python train.py --d_mlp=512 --norm_eps=1e-05 --rope_fraction=1.0 --attn_scale=0.125 --parallel_block=false --init="orth" --lr_mult_o=1.5 --schedule="wsd" --seq_len=256 --dataset="wikipedia_en"
MLP neurons of a small language model. Each row is named by its layer, matrix (gate and up: input weights) and neuron, and shows model dimensions 80-175. Each number is 200 + 30 x the weight over its row's rms, rounded and kept within 0 to 999. A neuron's up and down rows have the sign that makes its largest values positive.
Before each neuron's rows, "fires after" lists the tokens most often just before its 100 highest values on Wikipedia text that the model never trained on. A number after a token or word is its count.

fires after: " |" 18, " the" 16, "-" 11, " The" 5
L9.gate444,195,233,156,244,229,205,172,203,194,200,147,229,199,186,176,198,199,257,266,172,193,199,216,135,223,138,192,184,201,227,179,170,272,181,199,177,229,167,241,201,193,121,235,183,156,202,196,209,162,182,201,172,186,205,161,254,190,240,259,190,212,187,235,238,181,208,219,194,174,271,215,202,272,222,185,245,168,289,223,194,171,172,214,196,212,202,188,245,161,231,190,151,166,208,175,161
L9.up444,208,189,158,173,217,256,263,163,119,178,181,264,211,186,227,220,164,201,193,168,113,214,190,181,195,209,213,193,243,163,224,206,199,189,192,191,222,197,196,178,173,256,205,172,182,197,151,198,171,203,136,160,186,223,127,181,174,204,233,230,210,226,246,225,177,151,235,227,188,209,164,202,175,223,158,221,169,185,186,216,183,198,136,181,184,203,223,245,199,210,209,196,187,188,127,207

fires after: " a" 17, "mar" 9, " A" 7, "us" 7, "ho" 6, "w" 6
L8.gate315,183,194,221,192,232,201,173,151,204,234,204,173,181,203,197,230,250,194,208,199,182,218,241,190,184,177,200,190,219,211,213,206,173,157,188,267,240,199,225,182,200,186,229,171,176,213,180,211,142,234,193,209,189,226,200,159,178,170,224,218,252,181,196,211,194,144,197,211,153,167,143,198,207,182,152,221,179,200,207,189,220,200,241,180,197,227,231,185,218,181,165,224,199,208,190,213
L8.up315,170,217,168,160,226,242,161,173,237,196,175,185,175,171,198,231,184,173,212,202,172,218,193,174,216,211,186,185,253,179,218,191,177,260,172,196,247,203,224,201,193,208,167,208,268,193,207,239,200,189,117,190,218,211,194,217,218,164,198,174,164,215,205,195,251,204,231,190,223,169,226,253,192,195,216,188,228,174,142,220,223,196,203,222,216,213,172,225,177,203,164,253,189,249,185,204

fires after: " re" 14, " de" 9, " F" 9, " \"" 9, " f" 7, " Re" 6
L10.gate5,257,185,230,173,164,223,222,173,208,228,237,180,197,206,252,185,148,180,228,189,193,269,243,215,194,173,182,230,201,173,194,238,203,194,194,169,191,184,179,198,215,222,205,215,239,170,202,118,169,193,157,196,225,203,180,187,169,177,213,191,186,192,177,258,169,155,189,216,201,155,175,142,263,183,184,218,257,200,236,227,215,243,213,200,234,210,139,206,201,248,252,191,269,156,106,156
L10.up5,221,211,223,200,173,219,204,156,218,166,161,124,184,193,214,200,151,202,179,194,165,227,164,250,193,184,184,233,158,216,155,258,254,225,178,128,148,195,152,146,186,187,239,211,203,199,144,139,211,197,198,230,181,168,229,213,161,231,195,140,167,189,168,237,177,148,202,152,218,194,192,186,187,243,202,206,209,188,187,189,193,200,152,196,153,192,213,249,161,241,202,191,198,227,201,243

fires after: " in" 38, " In" 9, " along" 5, " out" 5, "n" 4, "er" 4
L8.gate200,218,217,184,200,196,258,223,203,225,221,205,198,202,217,192,229,203,248,175,169,208,196,192,203,189,229,218,229,235,230,128,191,194,144,220,228,175,152,177,171,239,227,158,157,189,217,260,196,202,275,200,239,208,236,232,205,190,149,189,177,203,210,213,243,243,182,229,228,156,186,189,221,163,219,156,162,186,153,199,172,241,236,123,224,199,175,197,210,243,188,234,222,230,161,191,182
L8.up200,253,188,216,198,194,243,245,196,182,165,196,185,187,230,214,248,216,263,211,141,146,116,217,199,191,234,194,242,122,228,244,244,219,190,178,160,177,213,191,215,202,164,174,144,201,230,230,224,174,193,216,161,190,174,158,262,244,241,156,174,202,173,195,197,197,154,207,179,206,210,187,226,223,158,223,171,220,179,158,250,203,202,220,184,182,186,149,223,207,208,202,200,139,229,189,219

fires after: " the" 26, " to" 11, " a" 10, " Po" 8, " $" 6, " " 4
L10.gate66,205,180,187,188,239,200,196,153,203,210,178,203,147,183,189,190,198,213,222,182,241,185,235,233,211,200,144,221,187,265,253,210,195,213,237,169,166,201,225,209,199,189,194,226,144,165,233,193,187,244,165,195,191,232,198,244,207,171,191,195,227,211,179,246,226,250,188,230,295,188,138,208,174,201,140,208,222,174,192,204,175,234,260,219,254,233,222,194,195,188,221,119,183,200,226,215
L10.up66,180,230,184,147,194,202,185,187,206,199,232,189,159,208,194,158,155,254,200,216,182,198,286,254,226,242,154,204,190,192,236,258,215,266,177,206,182,210,191,166,220,180,212,177,201,96,232,159,153,234,165,190,224,217,168,257,194,183,203,217,192,181,206,207,203,215,182,215,233,241,148,171,168,163,182,209,159,236,258,164,180,207,243,241,268,238,221,235,155,199,220,131,192,158,201,187

fires after: "y" 15, "e" 10, "B" 9, " some" 9, " Do" 5, "al" 4
L4.gate7,196,226,173,174,185,164,198,233,205,196,204,197,162,188,213,209,186,215,189,218,219,203,194,176,182,248,182,227,226,200,210,212,189,192,195,162,205,178,227,179,217,191,138,131,250,151,209,200,141,219,210,207,235,146,139,189,180,233,180,158,146,203,196,246,177,256,199,180,194,209,158,150,223,203,190,152,193,181,222,212,216,213,192,204,208,226,217,198,229,189,185,219,192,223,199,158
L4.up7,230,230,167,178,187,146,200,226,194,192,248,179,150,205,174,173,211,247,225,219,146,214,224,172,181,238,192,234,213,220,184,194,190,177,166,204,209,195,197,141,220,210,148,228,207,191,203,210,189,164,149,258,181,143,172,161,232,192,190,179,161,204,206,255,192,206,209,209,235,230,177,214,247,209,199,133,238,235,209,227,171,218,189,205,234,166,207,194,226,138,213,214,265,243,167,163

fires after: " in" 34, " Vi" 15, " In" 11, "s" 6, " of" 6
L9.gate276,268,167,185,189,227,252,194,251,176,167,203,198,205,212,185,188,211,219,182,136,220,206,150,184,143,164,168,180,153,225,237,211,163,181,193,167,164,200,219,208,256,190,145,196,205,181,193,200,180,234,235,207,218,174,231,200,257,173,127,216,206,206,199,230,231,188,182,195,215,205,218,165,211,223,200,192,198,187,165,191,220,205,194,218,139,167,227,202,182,128,186,203,227,186,200,229
L9.up276,215,191,186,191,181,264,190,169,165,234,188,221,186,254,171,184,193,217,193,148,192,221,201,154,149,195,210,205,190,219,226,186,150,197,196,176,151,226,192,171,227,151,158,208,225,198,157,231,152,260,236,210,226,228,182,196,240,223,240,214,196,205,197,212,147,142,237,232,225,237,179,188,205,225,203,204,193,228,200,196,234,170,217,218,187,217,174,195,158,221,226,247,144,193,191,222

fires after: " the" 33, " The" 10, " plan" 8, "The" 5, "gen" 4, "ru" 4
L9.gate491,183,123,164,190,145,219,193,160,201,204,198,175,176,221,196,205,259,222,166,158,212,202,175,199,205,179,194,212,243,215,192,254,269,206,240,204,207,209,185,164,214,196,227,160,264,150,187,207,215,225,198,229,183,201,199,266,234,202,240,200,217,213,235,220,141,147,228,215,193,201,214,196,204,202,226,219,206,237,247,211,208,131,197,188,177,164,157,170,189,263,188,183,208,239,160,156
L9.up491,196,193,152,217,248,182,213,218,161,243,209,226,209,201,262,172,168,161,166,135,220,169,171,208,185,266,215,154,218,219,182,158,224,248,181,208,220,220,215,243,188,221,195,268,130,168,198,184,236,197,194,218,146,156,174,231,185,184,231,183,175,225,251,211,143,97,175,202,220,182,179,202,205,211,248,171,208,148,178,191,202,213,187,225,230,192,115,217,220,178,204,200,175,189,187,172

fires after: " in" 14, " In" 12, " f" 10, " B" 7, "d" 6, "ad" 5
L9.gate399,203,185,187,202,225,174,233,221,129,240,196,236,184,153,192,198,195,142,253,183,256,227,152,201,186,214,257,183,191,198,235,244,195,169,176,186,204,199,174,243,204,142,164,264,188,217,187,207,169,242,238,172,146,193,213,212,182,182,149,150,175,205,231,162,214,181,173,235,158,171,173,197,231,212,220,179,194,174,218,199,152,170,174,169,161,140,187,232,236,231,151,231,211,196,222,220
L9.up399,177,214,184,220,210,214,207,190,167,210,210,172,148,207,121,244,278,209,195,196,163,219,212,154,224,206,171,227,195,184,189,165,200,186,200,204,154,154,221,222,205,199,206,205,186,238,161,164,210,199,150,183,203,191,205,201,210,222,158,255,178,182,188,235,216,228,219,178,174,132,126,223,175,160,200,202,217,205,203,158,229,166,207,214,201,207,171,215,218,225,197,189,263,201,208,207

fires after: "s" 21, "al" 10, "th" 8, "y" 8, "e" 6, " Al" 5
L4.gate208,199,213,169,189,225,153,230,188,218,185,187,208,166,229,172,260,244,205,150,206,209,212,243,172,151,206,166,205,169,200,140,134,177,183,198,200,139,204,157,211,174,160,199,193,195,193,214,207,183,155,223,257,194,188,180,122,170,201,188,176,209,167,202,250,225,226,195,160,195,170,193,182,169,228,131,197,202,195,188,185,230,220,148,187,143,196,262,178,261,183,172,186,207,211,227,182
L4.up208,189,201,210,219,195,191,236,211,205,219,212,150,196,204,136,216,205,243,170,190,166,229,228,230,157,171,220,198,260,244,218,188,209,188,224,186,208,158,189,253,217,146,171,254,242,164,205,223,242,253,206,195,193,196,235,190,152,182,210,220,233,195,138,204,167,129,223,168,214,200,194,140,198,257,208,201,209,162,277,260,223,180,198,157,235,184,175,179,240,179,200,201,219,163,221,162

fires after: "hi" 18, "." 16, " be" 9, "," 8, "e" 7, " Te" 6
L4.gate294,190,213,186,210,229,146,188,165,215,206,198,182,183,132,211,247,180,210,199,237,163,223,232,209,269,257,193,117,246,192,156,133,157,199,239,209,263,216,201,211,221,234,199,196,210,207,201,193,193,207,214,185,161,193,129,200,218,188,217,234,219,172,187,171,219,263,202,233,246,206,212,220,222,208,194,200,179,156,177,162,219,150,175,208,210,205,199,222,185,201,194,181,216,170,191,191
L4.up294,242,144,205,217,226,150,162,217,245,147,203,191,191,166,187,253,183,207,197,184,230,220,234,176,171,172,201,184,244,193,173,251,183,236,150,243,196,157,251,198,177,250,231,182,189,171,196,157,228,230,242,218,149,160,144,219,207,181,296,182,137,215,196,201,194,221,250,199,186,217,211,169,188,237,214,174,164,221,207,208,198,186,202,175,161,170,224,174,221,163,227,164,138,201,196,196

fires after: "c" 18, "d" 16, " of" 8, "ed" 7, "li" 6, "s" 5
L7.gate476,231,248,175,186,234,204,190,127,179,151,160,201,201,209,224,184,208,208,204,201,209,233,258,240,180,144,197,230,241,244,248,204,145,213,290,186,220,204,181,149,222,188,169,148,210,197,216,213,181,209,266,206,200,194,198,213,184,185,182,116,224,204,193,208,193,242,211,187,251,168,214,229,213,144,195,181,191,146,203,213,217,181,177,200,179,198,168,216,201,184,178,216,219,157,187,213
L7.up476,233,249,164,210,235,219,168,240,280,251,190,229,215,148,218,236,205,158,184,216,115,171,186,175,184,213,164,162,213,157,233,192,236,233,220,145,228,218,230,183,248,205,240,219,184,202,172,211,186,230,142,177,211,224,163,229,195,195,188,140,240,192,221,255,190,218,157,246,166,184,189,161,175,195,162,241,231,183,238,245,176,177,166,201,194,225,186,204,245,239,193,176,162,186,227,224

fires after: "s" 32, "." 23, "," 20, "ff" 4, " +" 4
L8.gate301,186,196,156,231,250,281,155,171,198,257,203,211,162,209,204,241,254,159,201,222,219,205,270,153,265,193,180,152,199,230,235,208,192,186,224,156,191,203,228,242,240,220,186,198,173,180,194,186,179,234,208,197,199,183,235,217,255,227,225,234,152,200,191,235,162,223,223,174,246,222,229,203,225,177,178,200,143,225,203,249,210,181,231,184,137,181,200,215,191,110,233,167,211,214,173,202
L8.up301,215,229,219,179,189,194,247,142,206,190,203,212,238,139,155,184,172,189,196,220,224,188,225,150,190,222,264,210,278,184,155,236,225,233,172,282,163,194,231,206,193,248,177,190,217,159,219,213,175,176,252,202,190,209,232,261,212,162,191,193,223,191,190,146,201,209,182,213,201,177,219,193,213,221,179,228,126,203,194,164,244,210,217,199,182,210,186,200,198,161,227,187,208,181,141,200

fires after: " " 23, " di" 8, " a" 8, "s" 7, " pa" 7, " m" 7
L7.gate264,195,193,142,180,224,235,212,200,188,153,203,146,215,242,160,213,207,214,183,139,156,239,242,233,217,176,176,261,82,181,219,206,154,181,211,224,227,153,237,207,203,208,200,187,219,226,219,213,194,172,243,223,154,216,204,127,246,167,190,205,212,132,190,190,205,228,187,194,181,167,206,205,216,216,144,229,219,275,223,187,186,208,211,231,216,194,218,136,193,214,180,165,207,188,227,194
L7.up264,123,181,211,199,180,184,239,215,132,189,173,226,172,188,204,186,213,247,202,203,146,158,233,245,168,262,224,233,144,171,210,153,248,179,190,194,191,154,236,191,209,171,185,188,185,189,244,208,222,209,204,213,223,175,201,214,241,163,203,216,213,206,223,223,204,198,206,192,186,202,213,193,150,211,184,197,216,172,186,225,217,161,151,193,149,132,262,145,208,200,134,208,197,227,208,246

fires after: "st" 25, "it" 14, " J" 10, "s" 8, "ed" 7, "in" 5
L6.gate242,190,156,195,199,195,150,219,176,181,203,217,162,166,227,210,177,185,181,127,119,176,175,218,217,212,180,169,193,192,228,157,210,201,236,211,179,226,198,172,225,248,297,216,207,224,254,225,203,232,219,204,232,174,218,162,228,236,188,216,226,180,225,222,180,184,205,233,203,174,228,192,210,189,193,172,219,198,258,229,149,257,263,195,231,202,213,142,241,243,200,197,211,227,252,221,227
L6.up242,190,231,166,230,202,156,228,227,210,236,199,207,222,138,170,168,161,255,211,185,237,192,186,199,234,252,145,236,198,178,173,197,226,186,232,216,238,241,240,172,207,160,193,281,227,216,226,196,213,184,235,252,182,220,229,190,206,199,253,215,189,236,199,195,238,170,204,193,222,198,219,226,109,216,173,190,197,192,190,205,261,200,180,191,220,166,217,187,238,188,269,239,211,175,217,232

fires after: " in" 39, " " 12, " In" 8, "In" 8
L6.gate188,195,214,195,304,240,223,181,247,170,178,188,176,217,160,162,213,216,209,249,169,244,186,124,223,187,214,195,218,216,220,237,202,138,159,244,188,165,202,197,210,226,165,193,173,201,165,170,203,241,148,246,179,149,190,196,254,176,178,178,189,182,213,231,205,207,169,181,224,212,267,212,142,148,175,222,188,208,193,196,194,177,205,230,193,208,173,192,183,236,170,197,248,237,226,190,210
L6.up188,207,214,186,217,193,220,211,166,192,235,229,184,158,195,192,227,181,181,162,258,232,184,267,205,209,146,176,200,191,226,192,189,204,249,188,185,250,226,291,165,208,246,227,203,191,203,188,164,222,204,195,190,207,206,213,194,239,211,219,191,187,243,208,243,228,224,227,202,173,204,183,180,191,162,207,198,198,141,174,217,190,172,214,204,209,231,158,264,191,159,195,208,222,257,171,264

fires after: " st" 17, "t" 16, " St" 15, " b" 9, "st" 6, " w" 4
L7.gate496,231,132,230,193,199,98,202,161,221,183,187,169,223,143,200,231,169,226,181,233,193,217,140,197,239,211,175,228,230,186,187,212,180,221,178,152,216,151,214,162,182,221,192,267,149,212,207,188,179,197,167,185,142,151,223,200,203,200,201,187,242,166,118,180,175,172,207,157,187,167,158,191,212,186,205,256,205,263,227,235,208,240,232,202,197,214,157,182,181,251,189,154,188,196,155,175
L7.up496,155,134,224,229,243,215,236,183,153,167,267,245,170,227,234,200,181,224,180,168,200,199,230,184,176,169,156,218,145,242,186,224,176,190,168,199,203,216,242,172,139,161,180,191,224,220,211,189,181,202,186,217,195,191,195,198,197,157,211,183,222,130,215,192,196,193,215,266,188,172,219,189,147,201,214,209,174,183,187,157,178,157,242,235,232,189,250,173,188,206,246,151,179,204,196,204

fires after: " at" 29, "st" 18, "il" 4, "ci" 4, "in" 4
L6.gate145,240,153,185,228,221,257,145,215,262,279,208,195,212,196,187,211,213,194,161,233,156,192,172,209,214,243,207,204,209,198,208,167,144,240,213,177,195,185,174,250,200,244,191,182,266,213,148,205,181,158,246,238,233,223,234,234,209,180,263,189,188,252,185,179,177,188,261,232,208,238,181,206,225,183,160,197,201,198,157,183,211,232,191,215,242,179,196,279,201,228,178,195,174,253,204,193
L6.up145,187,191,202,221,231,185,170,244,213,203,195,195,151,154,228,239,210,204,185,153,167,180,170,221,244,265,150,188,183,189,251,213,259,175,173,189,161,196,217,208,204,179,238,198,210,216,203,153,190,140,223,244,228,207,230,176,152,201,232,167,249,148,209,207,224,214,202,170,172,201,170,274,205,252,153,189,270,197,210,186,189,206,271,227,235,262,209,194,186,197,242,209,264,205,196,227

fires after: "." 20, "ed" 11, "we" 10, "ju" 7, "d" 7
L4.gate5,189,226,215,152,226,177,207,199,231,203,206,202,195,204,225,229,194,212,171,182,192,266,167,198,163,239,179,198,240,187,234,197,248,247,235,157,216,189,202,193,237,202,183,185,241,166,171,263,186,208,289,232,250,233,190,216,208,171,202,172,215,228,166,229,199,219,248,202,252,175,208,178,169,210,188,207,179,194,224,199,128,231,210,243,245,228,173,257,190,239,212,241,287,172,249,193
L4.up5,264,190,276,199,187,217,182,203,220,211,202,180,239,194,207,267,172,165,211,222,210,209,230,199,243,159,189,214,188,205,238,165,241,190,248,208,205,226,247,98,159,252,178,181,184,238,180,211,231,176,175,227,247,166,125,192,162,131,209,203,244,203,203,225,207,188,243,190,173,189,206,233,225,188,211,181,182,218,185,211,197,235,188,188,185,184,242,154,213,198,232,177,231,257,247,198

fires after: " f" 23, " F" 17, "o" 14, "f" 6, " Sp" 5
L7.gate452,178,246,179,243,173,178,175,159,211,235,213,112,211,197,216,164,173,121,201,189,220,229,197,194,249,214,188,183,228,192,195,206,194,204,207,236,213,156,181,228,167,260,178,246,238,177,215,195,175,163,283,161,193,183,194,167,178,189,179,194,252,177,167,195,205,214,185,199,189,279,181,164,222,205,222,224,211,203,180,222,222,181,233,175,168,227,209,210,205,274,223,208,213,201,206,131
L7.up452,210,254,191,188,201,201,189,212,184,132,207,209,168,238,211,232,217,176,247,213,178,151,215,208,239,218,181,180,140,199,181,228,222,207,163,163,182,204,201,263,128,235,222,201,230,241,198,242,214,187,183,191,167,201,195,133,222,218,242,184,176,147,229,220,218,171,203,218,212,205,194,208,159,191,204,259,247,271,226,190,245,222,173,166,171,255,218,163,201,214,265,194,237,188,169,177

fires after: " de" 19, "c" 12, "ab" 11, "g" 8, "com" 7
L6.gate226,187,204,193,184,235,154,144,184,205,237,170,195,153,161,234,200,170,127,238,167,221,261,221,172,218,221,187,217,204,172,167,263,166,205,215,169,218,234,195,245,199,160,157,226,161,163,161,213,182,151,279,205,166,175,224,175,154,198,133,192,243,179,209,235,210,199,201,231,227,237,203,184,194,152,241,233,211,205,213,256,150,175,203,181,187,222,202,209,193,170,164,232,235,115,162,200
L6.up226,202,175,194,178,204,188,197,212,176,165,101,225,229,232,187,157,257,248,227,157,154,216,196,191,190,215,217,234,191,203,246,250,220,260,244,206,170,205,179,176,194,214,240,296,154,182,176,224,209,147,210,209,184,235,252,174,159,177,265,157,222,190,190,221,187,207,132,165,201,178,200,208,171,197,218,209,238,245,200,199,186,177,207,148,239,200,217,228,212,200,240,163,186,204,175,193

fires after: " Re" 27, " re" 14, "c" 11, "ci" 6, "arch" 6
L6.gate92,212,189,180,189,171,225,171,206,193,175,216,199,174,180,209,235,220,141,168,187,188,184,191,176,263,213,215,209,181,179,154,161,239,216,243,196,237,209,235,198,258,232,216,212,139,156,223,173,245,200,195,224,235,205,198,221,199,163,212,225,205,215,190,214,223,189,243,215,175,184,197,205,255,187,182,204,173,252,204,198,203,212,208,173,236,172,195,185,158,168,211,183,154,185,127,216
L6.up92,322,232,214,191,182,194,214,196,200,151,187,179,224,184,202,174,182,214,175,177,183,224,232,205,232,195,164,205,204,222,234,256,179,175,166,168,221,196,219,197,196,197,222,162,188,184,159,160,207,197,172,197,179,184,203,214,179,160,214,194,263,205,162,228,225,238,214,203,240,226,167,151,166,267,238,227,201,169,193,195,228,182,160,163,198,189,186,206,174,230,207,142,224,173,236,168

fires after: " a" 24, "n" 11, "le" 11, "ic" 7, " A" 5, "ver" 5
L10.gate143,222,236,205,191,168,209,161,158,139,179,214,169,189,188,154,193,226,210,253,233,202,222,161,227,229,188,186,180,204,253,229,161,191,198,217,231,227,213,258,156,202,172,244,186,144,198,181,192,253,178,209,154,249,154,211,172,212,223,226,213,261,182,173,230,220,139,199,197,196,193,197,188,198,161,158,207,210,177,219,207,201,210,298,197,273,216,184,195,235,211,170,200,180,183,225,196
L10.up143,230,196,155,222,196,176,236,193,212,175,191,193,236,195,258,236,211,162,168,176,152,196,236,165,180,140,137,180,170,249,191,173,212,213,235,247,239,224,213,213,177,161,216,213,192,190,192,237,240,167,186,238,146,210,238,219,192,195,197,231,164,176,188,150,157,170,228,192,215,175,222,208,202,142,175,134,192,129,241,220,227,188,196,192,156,180,173,251,167,192,186,201,219,199,209,166

fires after: "," 18, "." 12, "d" 8, " D" 6, " Co" 6, "L" 6
L6.gate205,233,234,204,210,206,221,198,168,135,191,199,218,200,184,221,241,208,164,219,187,200,203,198,245,241,188,207,226,211,206,158,175,142,260,178,168,222,212,240,184,230,143,228,194,207,160,220,176,220,232,181,227,184,182,181,225,161,199,239,195,150,206,221,154,230,174,238,206,232,236,182,215,193,211,218,222,138,166,192,222,208,251,190,253,200,146,182,208,180,197,171,223,179,238,238,232
L6.up205,195,198,237,214,196,165,242,230,200,222,171,218,207,178,218,215,209,171,178,183,191,199,205,208,202,210,234,228,183,221,145,217,201,254,180,253,172,202,208,231,234,222,197,185,202,224,189,180,119,190,208,152,234,243,179,253,166,198,196,169,234,211,195,165,196,173,235,225,198,228,194,177,195,243,205,205,199,236,163,209,198,236,221,216,139,229,221,161,156,135,130,263,233,250,146,178

fires after: "te" 14, "r" 14, "re" 10, "d" 6, "st" 5, "con" 5
L4.gate157,160,244,190,211,185,191,244,169,199,263,166,165,213,162,224,196,193,196,133,164,204,177,198,247,211,188,218,190,229,226,183,149,175,235,183,197,241,177,187,173,221,229,214,174,193,156,270,193,257,219,213,224,166,185,196,149,213,186,257,212,201,242,192,243,203,191,198,183,219,177,140,152,227,140,204,215,206,184,148,194,159,189,209,183,181,172,146,226,158,222,217,221,239,199,213,219
L4.up157,207,196,156,186,196,240,196,181,203,233,227,281,213,210,183,216,195,172,176,192,176,214,149,179,204,211,259,157,200,217,197,216,182,203,169,268,176,219,215,231,213,209,225,193,224,176,221,276,195,209,230,196,177,213,170,211,238,233,235,159,238,229,200,222,213,233,171,208,161,216,193,201,115,205,203,223,213,181,209,155,188,176,187,243,187,301,236,210,160,206,240,188,239,177,190,180

fires after: "s" 22, "mit" 13, "c" 7, "t" 6, "age" 5, " de" 5
L7.gate175,216,155,216,151,192,249,208,172,179,167,223,197,219,198,177,217,200,189,152,167,209,258,212,171,188,226,221,206,196,193,226,227,210,228,213,207,222,173,196,253,263,188,213,227,177,170,191,183,211,202,169,218,190,187,189,213,185,196,193,219,246,221,187,199,168,188,225,166,247,245,209,184,200,217,200,229,200,273,173,179,238,231,182,126,215,218,165,254,268,174,170,217,181,141,183,236
L7.up175,174,196,245,162,236,206,186,228,180,190,213,231,180,246,259,169,249,180,185,206,207,236,164,226,198,188,172,243,205,143,271,221,188,211,192,189,173,215,151,188,122,258,199,211,158,200,206,198,189,205,187,259,208,224,238,252,162,247,147,147,192,189,175,215,206,153,206,176,192,224,249,210,196,208,206,237,266,255,208,183,188,256,168,193,217,214,251,170,175,189,192,228,174,209,186,225

fires after: " a" 26, "o" 21, "n" 7, " an" 7, " the" 7, "ne" 5
L4.gate457,149,185,164,179,224,212,220,136,190,185,125,137,203,210,199,195,179,210,208,186,163,177,229,183,201,206,127,238,188,219,217,181,278,264,184,190,159,172,185,132,233,265,184,187,204,184,234,170,229,186,228,188,199,180,215,177,231,189,213,153,209,205,210,182,121,194,178,195,274,185,200,184,171,185,193,211,208,233,183,187,204,221,241,212,169,247,161,238,170,207,202,174,191,208,196,175
L4.up457,186,192,157,192,195,174,230,164,165,179,172,168,225,202,173,169,223,168,85,242,212,218,230,213,174,189,183,177,198,149,176,204,170,195,229,201,232,176,201,171,178,163,195,158,226,184,272,252,186,231,204,200,159,215,167,211,227,217,206,246,213,194,184,199,177,252,218,318,228,228,209,220,216,148,164,131,182,186,240,230,224,205,186,187,215,136,186,183,209,196,184,195,213,184,153,203

fires after: "\n" 43, "S" 9, "11" 5, "le" 5
L7.gate261,197,225,204,159,244,235,151,186,175,228,163,210,242,235,192,276,192,198,153,266,175,230,183,232,138,230,192,178,202,184,202,253,186,251,237,243,137,221,216,184,221,168,199,175,180,222,210,159,195,188,166,183,199,271,200,237,145,158,205,195,219,182,190,168,183,197,202,251,160,219,198,138,167,171,155,256,183,189,161,205,210,169,150,177,196,256,188,180,191,183,179,199,187,176,189,172
L7.up261,160,209,184,217,224,195,167,193,184,233,216,178,208,202,272,183,214,191,201,170,185,191,192,216,241,207,203,133,258,188,261,237,207,231,174,153,157,208,190,211,213,216,226,172,180,232,295,209,179,223,231,198,184,226,205,206,217,194,151,199,161,243,222,175,235,183,249,190,207,189,209,191,240,198,215,170,187,198,200,201,236,196,184,181,223,181,165,225,228,208,165,229,229,197,182,153

fires after: " re" 25, "s" 17, " de" 13, " a" 12, "-" 9
L9.gate39,151,194,149,190,154,193,159,185,201,177,196,185,172,200,172,154,220,215,214,224,249,172,202,218,170,193,178,241,201,216,178,159,208,188,217,237,210,204,185,213,209,190,175,188,214,189,228,182,206,223,237,213,202,189,248,191,145,169,221,227,206,172,215,233,221,188,212,182,201,203,170,185,224,224,220,195,169,200,165,145,194,152,206,152,183,152,188,180,235,189,209,194,268,196,139,201
L9.up39,200,205,118,165,256,211,227,203,214,189,135,179,182,223,153,177,178,217,174,188,175,188,206,218,227,257,176,237,236,194,144,134,207,231,259,183,224,173,227,206,183,183,203,223,215,216,220,249,194,181,201,239,230,242,207,200,201,236,201,196,243,212,157,203,213,130,167,141,199,241,196,232,244,167,202,220,258,151,222,216,236,198,166,152,207,253,219,278,188,204,156,177,191,189,250,199

fires after: " re" 25, "s" 20, "ci" 16, "li" 7, " Re" 5, " Republic" 4
L7.gate116,194,220,169,203,182,195,195,221,189,158,215,177,174,187,176,230,119,206,176,157,208,183,158,216,179,152,184,193,199,159,176,174,166,193,238,188,190,231,190,246,198,250,215,181,154,124,228,206,228,196,180,183,284,206,225,181,259,205,218,190,179,189,126,183,221,198,220,170,215,211,201,181,235,184,173,239,213,228,176,227,135,176,184,185,255,182,175,184,237,175,179,189,141,181,163,167
L7.up116,246,183,151,209,223,249,187,209,182,177,156,181,227,186,177,205,203,206,180,202,208,178,194,144,154,185,196,217,207,215,199,169,167,249,120,144,219,163,222,188,210,188,193,234,205,253,191,210,202,170,149,192,146,201,201,202,232,187,202,290,226,230,203,171,196,171,142,201,266,248,194,215,222,165,166,240,202,171,244,207,182,175,210,203,194,222,157,235,205,161,179,213,219,154,190,218

fires after: " B" 18, " b" 12, " St" 9, " st" 7, " F" 6, " K" 5
L8.gate239,272,199,128,195,235,215,139,193,155,189,214,244,205,194,189,186,209,222,201,158,173,173,206,215,178,115,200,219,215,191,229,172,190,223,226,220,183,185,200,218,232,190,113,275,166,214,170,204,156,197,198,246,213,182,171,155,177,218,224,184,169,218,216,259,191,128,218,226,174,193,233,213,206,214,195,196,127,255,205,160,227,180,203,206,203,213,212,143,152,257,199,154,229,187,174,154
L8.up239,190,221,172,200,176,187,230,201,144,204,170,188,206,179,220,183,176,185,179,183,230,182,269,225,167,196,208,218,164,253,268,176,178,177,168,209,221,200,218,203,158,178,189,169,217,167,201,190,158,190,242,149,185,169,214,232,171,183,197,184,177,212,220,203,247,187,161,216,190,152,235,260,188,155,172,171,168,194,231,269,212,199,215,183,145,227,184,210,200,232,253,159,242,219,202,205

fires after: "s" 21, " do" 7, "le" 7, " un" 7, "li" 6, "ca" 4
L7.gate267,182,232,184,198,178,155,186,192,185,187,189,158,190,189,188,155,162,174,171,225,202,193,203,165,227,212,190,168,215,204,202,241,230,199,208,161,194,201,210,182,184,257,162,210,173,178,193,230,225,202,237,192,202,186,180,202,241,164,244,179,191,191,184,171,181,180,210,160,157,212,142,182,185,214,227,231,182,228,209,197,234,185,156,165,196,199,204,233,270,256,125,242,244,211,285,212
L7.up267,200,228,196,245,207,241,220,212,202,171,163,177,207,207,128,201,193,183,125,217,244,213,204,193,210,234,169,169,228,250,253,154,204,195,175,199,164,202,226,156,180,213,196,221,214,241,238,178,200,208,185,191,222,212,188,163,267,202,227,215,192,198,220,153,220,275,237,200,184,194,206,246,213,159,165,167,215,182,200,233,200,181,248,211,202,189,172,182,180,204,198,207,204,130,234,192